config.yaml
n_layer: 11
d_model: 224
n_head: 4
n_kv_head: 2
head_dim: 64
d_mlp: 448
vocab_size: 6224
activation: "swiglu"
norm: "rmsnorm"
norm_place: "pre"
norm_eps: 1e-05
positions: "rope"
rope_base: 8730.0
rope_fraction: 1.0
qk_norm: false
attn_scale: 0.125
bias: "qkv"
tie_embeddings: true
parallel_block: false
init: "normal"
init_std_qkv: 0.0464
init_std_o: 0.00989
init_std_up: 0.0464
init_std_down: 0.00989
optimizer: "muon_variant"
lr: 0.0063
beta1: 0.9
weight_decay: 0.0064
lr_head: 0.00375
grad_clip: 0.5
warmup_steps: 200
schedule: "cos"
final_lr_fraction: 0.1
batch_tokens: [16384, 32768, 65536]
seq_len: 256
doc_mask: false
train_tokens: 487600000
steps: 15313
dataset: "wikipedia_en"
MLP neurons of a small language model. Each row is named by its layer, matrix (gate and up: input weights) and neuron, and shows model dimensions 32-223. Each number is 500 + 40 x the weight over its row's rms, rounded and kept within 0 to 999. Numbers have three digits each. A neuron's up and down rows have the sign that makes its largest values positive.
A block is one neuron, or neurons of one layer that tend to fire together. After each block is what it responds to, as a language model described it from the Wikipedia text at the highest values.

L8.gate44:473467532468474493553454484517439537521579489453427470491443477478465448454511490401472455449505457494559565539425483503515557485457561521549484449535498555489484489513463457448467498423510494454506566491488456567548536468481483496495511526528522453481513522616431504533462555470504504471490515504477413497514485510497511562469503426477465542495493501506518533526540562512488540484425496494528593536485533442489546486478545480480514547527567515561582473580453513502468499490449501562470500525486560495487503517501475563530456460462491362494528523582583504539485527458480561420
L8.up44:481508562537418434474528525548494447542429528582465493475565444537555484533480562480455483560415432499457512446507469510421415468565530515509513449488501445465500529493490551484433461519530508558478471483524502461464514561471464507477473515557487487501552515516515518585517570500463505484462507526519542556393514544537463508501513438507586580493482477416507550543463493596473446441457471574497530521540545533447551509499519520479503548496566478489486540495536461454466509469501481418477521551472426528528475449500529547472495442524464560493463541385536479509501545477514562529
Subject-to-verb transition

L7.gate64:455530488534533532556388481489508509486539483405434497441489506460494477508493410461445526487485543469473522542492502486421488444467528518468480428459437488525495469494545472511463495588470488522438511514516523524515390581483535615484545471508430507487497486519512434531534453470518571462493517559492482553485524507565505492456577518460497534480493484468481491459496469498536446485461485560466502456508520544534509504446483496469464525503519542494541560524479516501495499506572515558582498521518565470507485487544467481541477552474438518463505493539447414501428475578472426454
L7.up64:442489506477540428491508465419502545512529506564413441531492480508605528484387501518458552489525495510496463531548507459487497476493525507554469491466509522475524540451485533562478440506482556547546535496485526475498452449530527506539465428529552451502460488517478488536580496554490520499491519472450449509475420518472501466476534470502547527472523480468529514566499527463412478484496441458616498542514504514498496518466502481539491485487472522532526510477574490514611398552565442498496544584417558461480500553536558530529534491467465475513516422521486523532491470454518477484
L7.gate143:403556483464491514506552497473521481577408534550550447552511505536496486566554473509416558470509528457480485582603628473542523503494505547482532489548460527512511577557463509486532502488505529538522507579514547526466451479473491523479482428451448498480481503541541538480439541545516489471444504482454441586468426448454465520524489557440504480540522503502458513418548472469481552445479464522494526498526481555558476517519507569526566479506447390442492504521477508456454484537470538457505432556543508499469572443514487458439525543488489510533602532524478491546452542532483501479
L7.up143:540509533504477540498419478513531516506511549566507570480520506506467494521472573515500552473542525535523412522506580495468529497531498504510494493476504598504531511449559553568515481498513505482511470469494559512527489496502442488521443482455479471516522527476463481545468494527532552507433533571524448421500440492518543532494492478530501471560451444559556481476521526427522526504486560417486506518442538453578538466539488504458506460471522433592578607509452494546572516478497533613472524539483565543529493507437487446479545440479505504551463522534506472516428575545455486500
L7.gate146:370562584479514496522488533542506544472503525487493499509514517494529404473505547530474486512527503497472452482509479466588451475439514520501453476432572506503478490463535493530434592500420536541478506527573499534554463502493488446504519510471494471588479465475514519485539488425473482491475497481470496475457420446541484503460495521501413543446492509526480497466513536484403562484456492455530486520517484532471574560541603430518522464512543497437438541482507553524442544527489499415539407518485547453511451504503445459538491487482481505497546522488447477545488496502520490443
L7.up146:531535485472557487478498545512464509464455521531544539553505476535424501559446481524456533422471499528486460524529479536479530546431615554535495495482486497540463480517486495495547557500453556498612542444503459484462469532457438488513478481480546464562549504499535482524416535511567483517460418536483447478497493491445495496500535533507552451581413530512545524416516537516472513461465481528493490421458528545498489530549423487539464518543481431419453509505457589561414489506529470509559439474538505588505459471477468495445467524479526476463508400536492481537489533460486495465
L7.gate259:490546522508429500469429456479510436513521532516459533442437477549496502521526485551485536429463495530492496438469500448507564508493495477502541562472495457487471502511558491527465458517480421448506454536511537501498479557444475521539570433509457448432430545520496511562550487622460484538416489474391524525485464447469523470486518504500539488457449528483509473572468481547463529527461491578492592492496606508540493525473395507476535549418449480520486494439480506477445487480506498474492405476468467458520528484503552462512519555561508537484459466504536521580479472470469522420
L7.up259:464515544469558571459440485437532480452515484523469531523444512483461492491501461484450531478572470507438476467491575502540485486557480437461549432559553470523505530527509497525530508474541448450503539486482486501541492536545474520532556476495465514458468442568488472484504502454496465534460488517550520516485547550465522588459492506471586473557467516433495520521499532495486538550495427458502515535510453556605506611447482554499538530438490471522470531514515526461533483561480458537507513476540535456480561566473521543518444471483477550608486495445468511492464490553450495540
L7.gate332:595454513534561539506426473487494541450563515500514496501431510459527496478531443416490473554507501556490463530474504442456556467463544490528448441501458467513407491555527524615459499542528536463480495507539567504439546535517497516483476557491483466534562478466527486510503538525536463555503542501570433542467517523410521554523529474432543462496506486421472498488550432520509523483497533601435536536635566459491496579539521527566551479542524511525502484531423480531400450527531462484480509524497546552495484514503511524484534513507478460436455494484488532497558494529579507473
L7.up332:474492559462505539435505554537573493479528564517514488539530484514481455559495545499454462523499506459502492487475558495531537509512559501526501487484531526492526554535561517414549504526435528506535499555469501493524516540455585484539522485543554549524416511493485474498518505591519578544544527436481491494477539455454561519506497508431481537455492592475413412444499508442520491477494521445495492493547498454555527543504562553530528562497477510583521488516462479507550497477486473553537498480487550474547469508561485513548488442584483570476472496393491555577413552448515461478
L7.gate423:546550452488456511505518589442499507536496604586428590500496505483457490455478481489488475496500492540492495471487492432561480561502485510520567539452480527467521460514442510498535512524479490466495432521561508454444480476516432475439494527474532535465550470466493515528499435515517600489416519544573495516473466469487541553502492555461503508561472469411453459469448497465509486516500412476436512500504519539526531496570507486483483497492517478503461528541407522478516542546552478447459478493434498504523482449399542537511522480502396439547529533459485487547453507484554472478
L7.up423:501551482560514458487528479471545514518541540503500534486499505531504421540510558488485493510456496502497527478469457548466496527522478429478526485518557438507511537513485519435487521483437528528435507519543490476438489524492505542446519500465541466463505491496500497472538546524467473525472514489509478509448483447450542427573502484399529487477524542528569526567522437521513519509522488606479456514461532523489471532480464422463386491450557443503470422525464498551499436546412509485528491529514552537499498380605540524446464458481498463520489588491545452431593554479470542509
L7.gate428:595529471534414554501499462498559525472520506558436473515528485534486522504474524525536494495534451505510532482436509487426496526475474440510501527465526530428439542396505536507467557536505563529502512529481589543497514544473439469527473527507563462384488506474452527519523512486460548480512484492497433575539555485510467531544551503566514481557466491455516478522542511393487540578578466505550489454553585549521472504497487493547532461435487480494523481498525487485491448542511494513569435477537561477468441458558402516479504435457525531483438543584562499568500452497557542446
L7.up428:516484495467445507472452535521559432509443495499488569500524520496493551510513554460517445458509550505588438471487508484515521466392529431553515551488504425505474495541509520481526519523549562523430498542489508488480521448459474586524507541377475430443477490577482512522492469508561596476482423556499397511510478515464515462472543519533471488510528472493437469526520442565522519514472571464453487509479558512514529481494527613481592476505512456528500547495484451480507583509567531443553478478487482513490520494467510484489438499472509493465548494443507504532422526548457444550
L7.gate434:438479540512528509492490510472540454401490499529566535535480590608505533400483548540566555469522505474502444512502592486492490541486477444451574485467491455489532548569522390483499586552504488473530491478478595516454484522520518518498558486494503449546522457472568505525466535563523543473558474441540439494489456482506519515526486546521482516490476518481458472473460456431501435529524524547480524507501460522529502481523555460465586471445511518563523518479546457568496569494577521538556450512529565506458474522540519540521528536543493513504532547549454463516462426503481540434
L7.up434:437475556480474474499486495417538453493465478491488498510499517612472522410515464517545528469507616508534453576471583448442468450476492490493468569436471522531536492508549450523507540538531524410486535467523554556491435500497485586501470437458498469589490494553518491501457558565478560578433550523444489485511448577528510499516482476478495453475519510526523527535480465474553477513477514470491485459496519495547539459525537520504494482419570495565438511530569502549506454484451514501586495508507536473499487522439490567467465542470543542557514464485498533486451470546442569426
Word-initial g fragment

L7.gate15:504507512542485530556502475509510455592496585562545512591532478502566475535522468461485486565455580483525513445467515471560532530550564513463567529479498540481443441568470595442521471462535552487469447552562518485472492513500466549489474518537521534528516532449489418496483505457545565575449512491474520468529464577510451539511435441516444554448536541440463531449495536496515518511541482505497486494498441520525476567515435454464470575470458483472475510507500539471498494474522538445459599492516452461474504533520469549449504558413529508512571532545490473525505520445457534469
L7.up15:527574517557502525494502479428503461493560524516527518531476488546480535486508493475452489560551457511510524500491481431431439472511540514487529501526514474474530484530515468453491584436461501409559476512443449478517470472512459531526528522431528467548424491510495448531499483462503519401504430482523523516432517533467584497536522515474539496512425522514470529500513499557537500493480478424562560478524529498476523517553507582493508425494441556505472427453536536512537518544530414493481502500442434542535475524477457492462477513425530457587555453479505497498455468512571533524
L7.gate33:528519525554486539517509461540545415576462578559468526471486491474507522548517454440476489487572464481563486556494479498515510477464561553591437439525487559489461463504478494530502496523466511420475576428479450565515552457463445476503525528522485442534522546592511461581464617509536536508490450460502464484468542526493569433492520446527458431475521570463512606483468609536505508535539525498453470483569524438501538478484455582517530525480444568472489483468480474513548495476476454476472506523486504536477580456502514521494552521532498485500457501522541473453494486490512500502
L7.up33:537487529508574496420440501517541537547477565514476478511454526504413491454475471471563458577497522517530475544531491539454464534522488511567540523514461505498467468542461588560461408408479535512492538433539517501541489488486463562475475513412525446552486554535548468567492471495559459461467372465486432501494517534517526427470539398544492469528527515515542458450485521446482539478523526492473554519496508502543509484523496516446497495435493509457473468499532565568491509435433530562443486505509433523475549492607478536468553486481513532524518498506560487444457469434474533506
L7.gate145:569490506494545502443482409513492515537576540574471522476546516522509497533538571523412413496529506484500472541468517448488467473538559553547463499565514581499542495529589526558445541507547516442466520530446520561542513503526412447513455612519453537465497486482526577540529507515484462463503477523471535470504550543509512483503455573497513506548497502444550532516501465463427523469450463488538482519492518508518546462497463436482533516424493446569415524506484584532521498529460465496541553529477509476422482490518470542471486517576502475478531478462493491562508501556523566444
L7.up145:552517522506562526486486449449512442542564491519501537425527504566535522444457507539404457504517496480568517453447456487495493441565449578543476529530526550515527502556570583518456500543572550470566440494487482513513508400482510425500429464511474527500441461511540543545504462482445450530558399502472539503514530555399494561500453574499427549599452550472514564501492457548484526557468478507521553480507484480543581476512491481493469468461463477481493496427473480551487489555521514480517476496439479441500520501479527540522462509556498516521487488545504534496467467438473542463
L7.gate150:455588485515526497540532518492397484514509520474508515491517458569483596510400458445482504568518461514490533467488519455466436515499580480532486471555490554484553471515549495501504490484536558525419453589458500511445542469446506491465506561467494481527508472545529485548508578496532554537519446533505547469514480513509542569520427560554561476470477471508525510513490534526463537495529477403517518456619485490470490542434462528448479535489493524531521421505544512446530409459486507528508512581441456556537520458508552483473545537464473488458538576527510561579459495465546545491
L7.up150:432519577482521515593448425496501512554470486536494514450519512423557449480479498534557504455565439488490519459439493540455552568438463451512516437447498519498488474485531563490567524485500465477468535539600521429536501451516458474493509542501541586473529456481547512525461527419573571532453484425464512429489459531501533517484547535498560509450461455460468547523491521537494500539532510517440492523503510491482501589514495492512482509416521487547435541435529456475473572469500486461532521501457464431505471430551508464502443526473461609531507460557493491492517514442505420431
L7.gate155:534514494499559523532540494535516480512521517548542485473539506567562500488413533519533523472457498476475501432539457506470461483560631467477476458465560514489486571530594473504423414446441516567412510506524503445433476488530539465506455534486463505427437463524493519456550523468522508551461486482526507469539462514534484551489408537547495465477568491477487487517536487544519561497528412486462569503487436551585508471458515465481497570471536579469527433468496494500547444473476497509421481545477474478518515474537505500533590577502474432482511532547462535580445571498540517480
L7.up155:439433504540528450465408446557532455459509494451535527479498454505506456518485448513448513550571491510453509443501479526531441461468447501556515516514532509451435523492552509525455569446557459436520514505504598492556455443512431494396478499505475507516467566557546446550460625475487508488548478533553482541492538468525498420456495475508482511456480518461479568433452452465464494438539451509485507476533495480486480474500423519485510532488539486511497521500582421524524515568485514547584541529556501513598506454527452516524486518421435528429492548513525510496537520508428561488
L7.gate411:536536494545513484543532438507508470487508527519520602516526466523532499490533491433524512469487489472505500473487446512494543554466466518480446484590484520539487520426495447519538490460579520477505528511569513536510523482443541517555518481521577494482536533579427465538552499559535471503582451473512521540496472555532510486472547568548467439478496489527493501518487484491521488514430474457521470468610452507503466494478574488480478501538415532485480473582544478435468490478511527457578486444441461531447545488520550500437488537461555473546502496612563576440443484443526481480
L7.up411:515521418523552476473478426467442577459463482424512501544471513473513513520495471476466433432491454508560518511464528436467479511559492490549483494488493521435518538459513504533472458463459534588506451551466492591481486453482471480525431515572483546539512508536543504493520510462481570512500496515444510499505558412548504434437486598491500466512453455464516514523445522528460540461500564477562545422543546560470468500567552477451513564457484515510548487524529503489431537515454491505477525503459538525529512426506513507588585559525496509479523536484530545505423490436492436514
L7.gate432:558498404519547518503485500522462473571514486512515543547496534522490483517490460535440459491493424443571564546518500509474518483493492600553549487534452529468512492538494538520476413486499498484461458520481411495510544547495497593502502566470507421563550487554529479515530628489566539477483427461507513501503488541507542514464449456475528469463458537468614595543484561552528514448489512506465524466541456550540473535469443565441486511442520512513498483491501492498480430512539531538476544512551474513533542497515483563416496559496564512513534544526580508508457502486535592451
L7.up432:467569453532498526555540482533540551551582510568454498511423461484579452580506468443457515574492478439489501493475444481472496454549438475495480511418464563502484506413493528483491508506488448448526497509465513476549518500539418506482570572576518513395524512526578501571442532533465446495493471492557533533418545462500531526443545460484515521467520537519554512477512484506546496545513545520522474580511504531509515516541535504557575499435440467548467509572490465465463487530483435539545492556482513496518487512559484532455444478525548523511504471497501518454477465412423454550
L7.gate447:469447504539628494512571468499473455491488513556503524570457425523458493551500459452572535530511503473472503498518539426501436413500520499507546497537535551435491545546561471532481428474481533470502597544438487468469505520471445500485471513469536515561490562405459514503505535455576434569443479510500482468436461522537524537500523444518478507529499510505499555492512438496584486507516458469476467465508549491482531465444447428457518532498499504484493480569490422503475492515485471461522434486502476447516477487519468496493500632494518464499483433472469491541512493476573452522
L7.up447:494437513498534420507559385437533532560532489535524504510444452537492527466438537536475493539467530478472444514474538535541498476511551517531486484494548454548403560515533498494556562470436480481426521513482514489524542527505505460511487529452499495536521527479454487487559554518491476416500495512441512504490525568501528589551561429512561472531487489460501535507490479595514525559486558408484488495521495579486538453497499547458540546530507485513510467510462383508562448500450515568488583532496555455511496596530474491412482553480466537514490515561523470523426442453526491544
Clause subject pronouns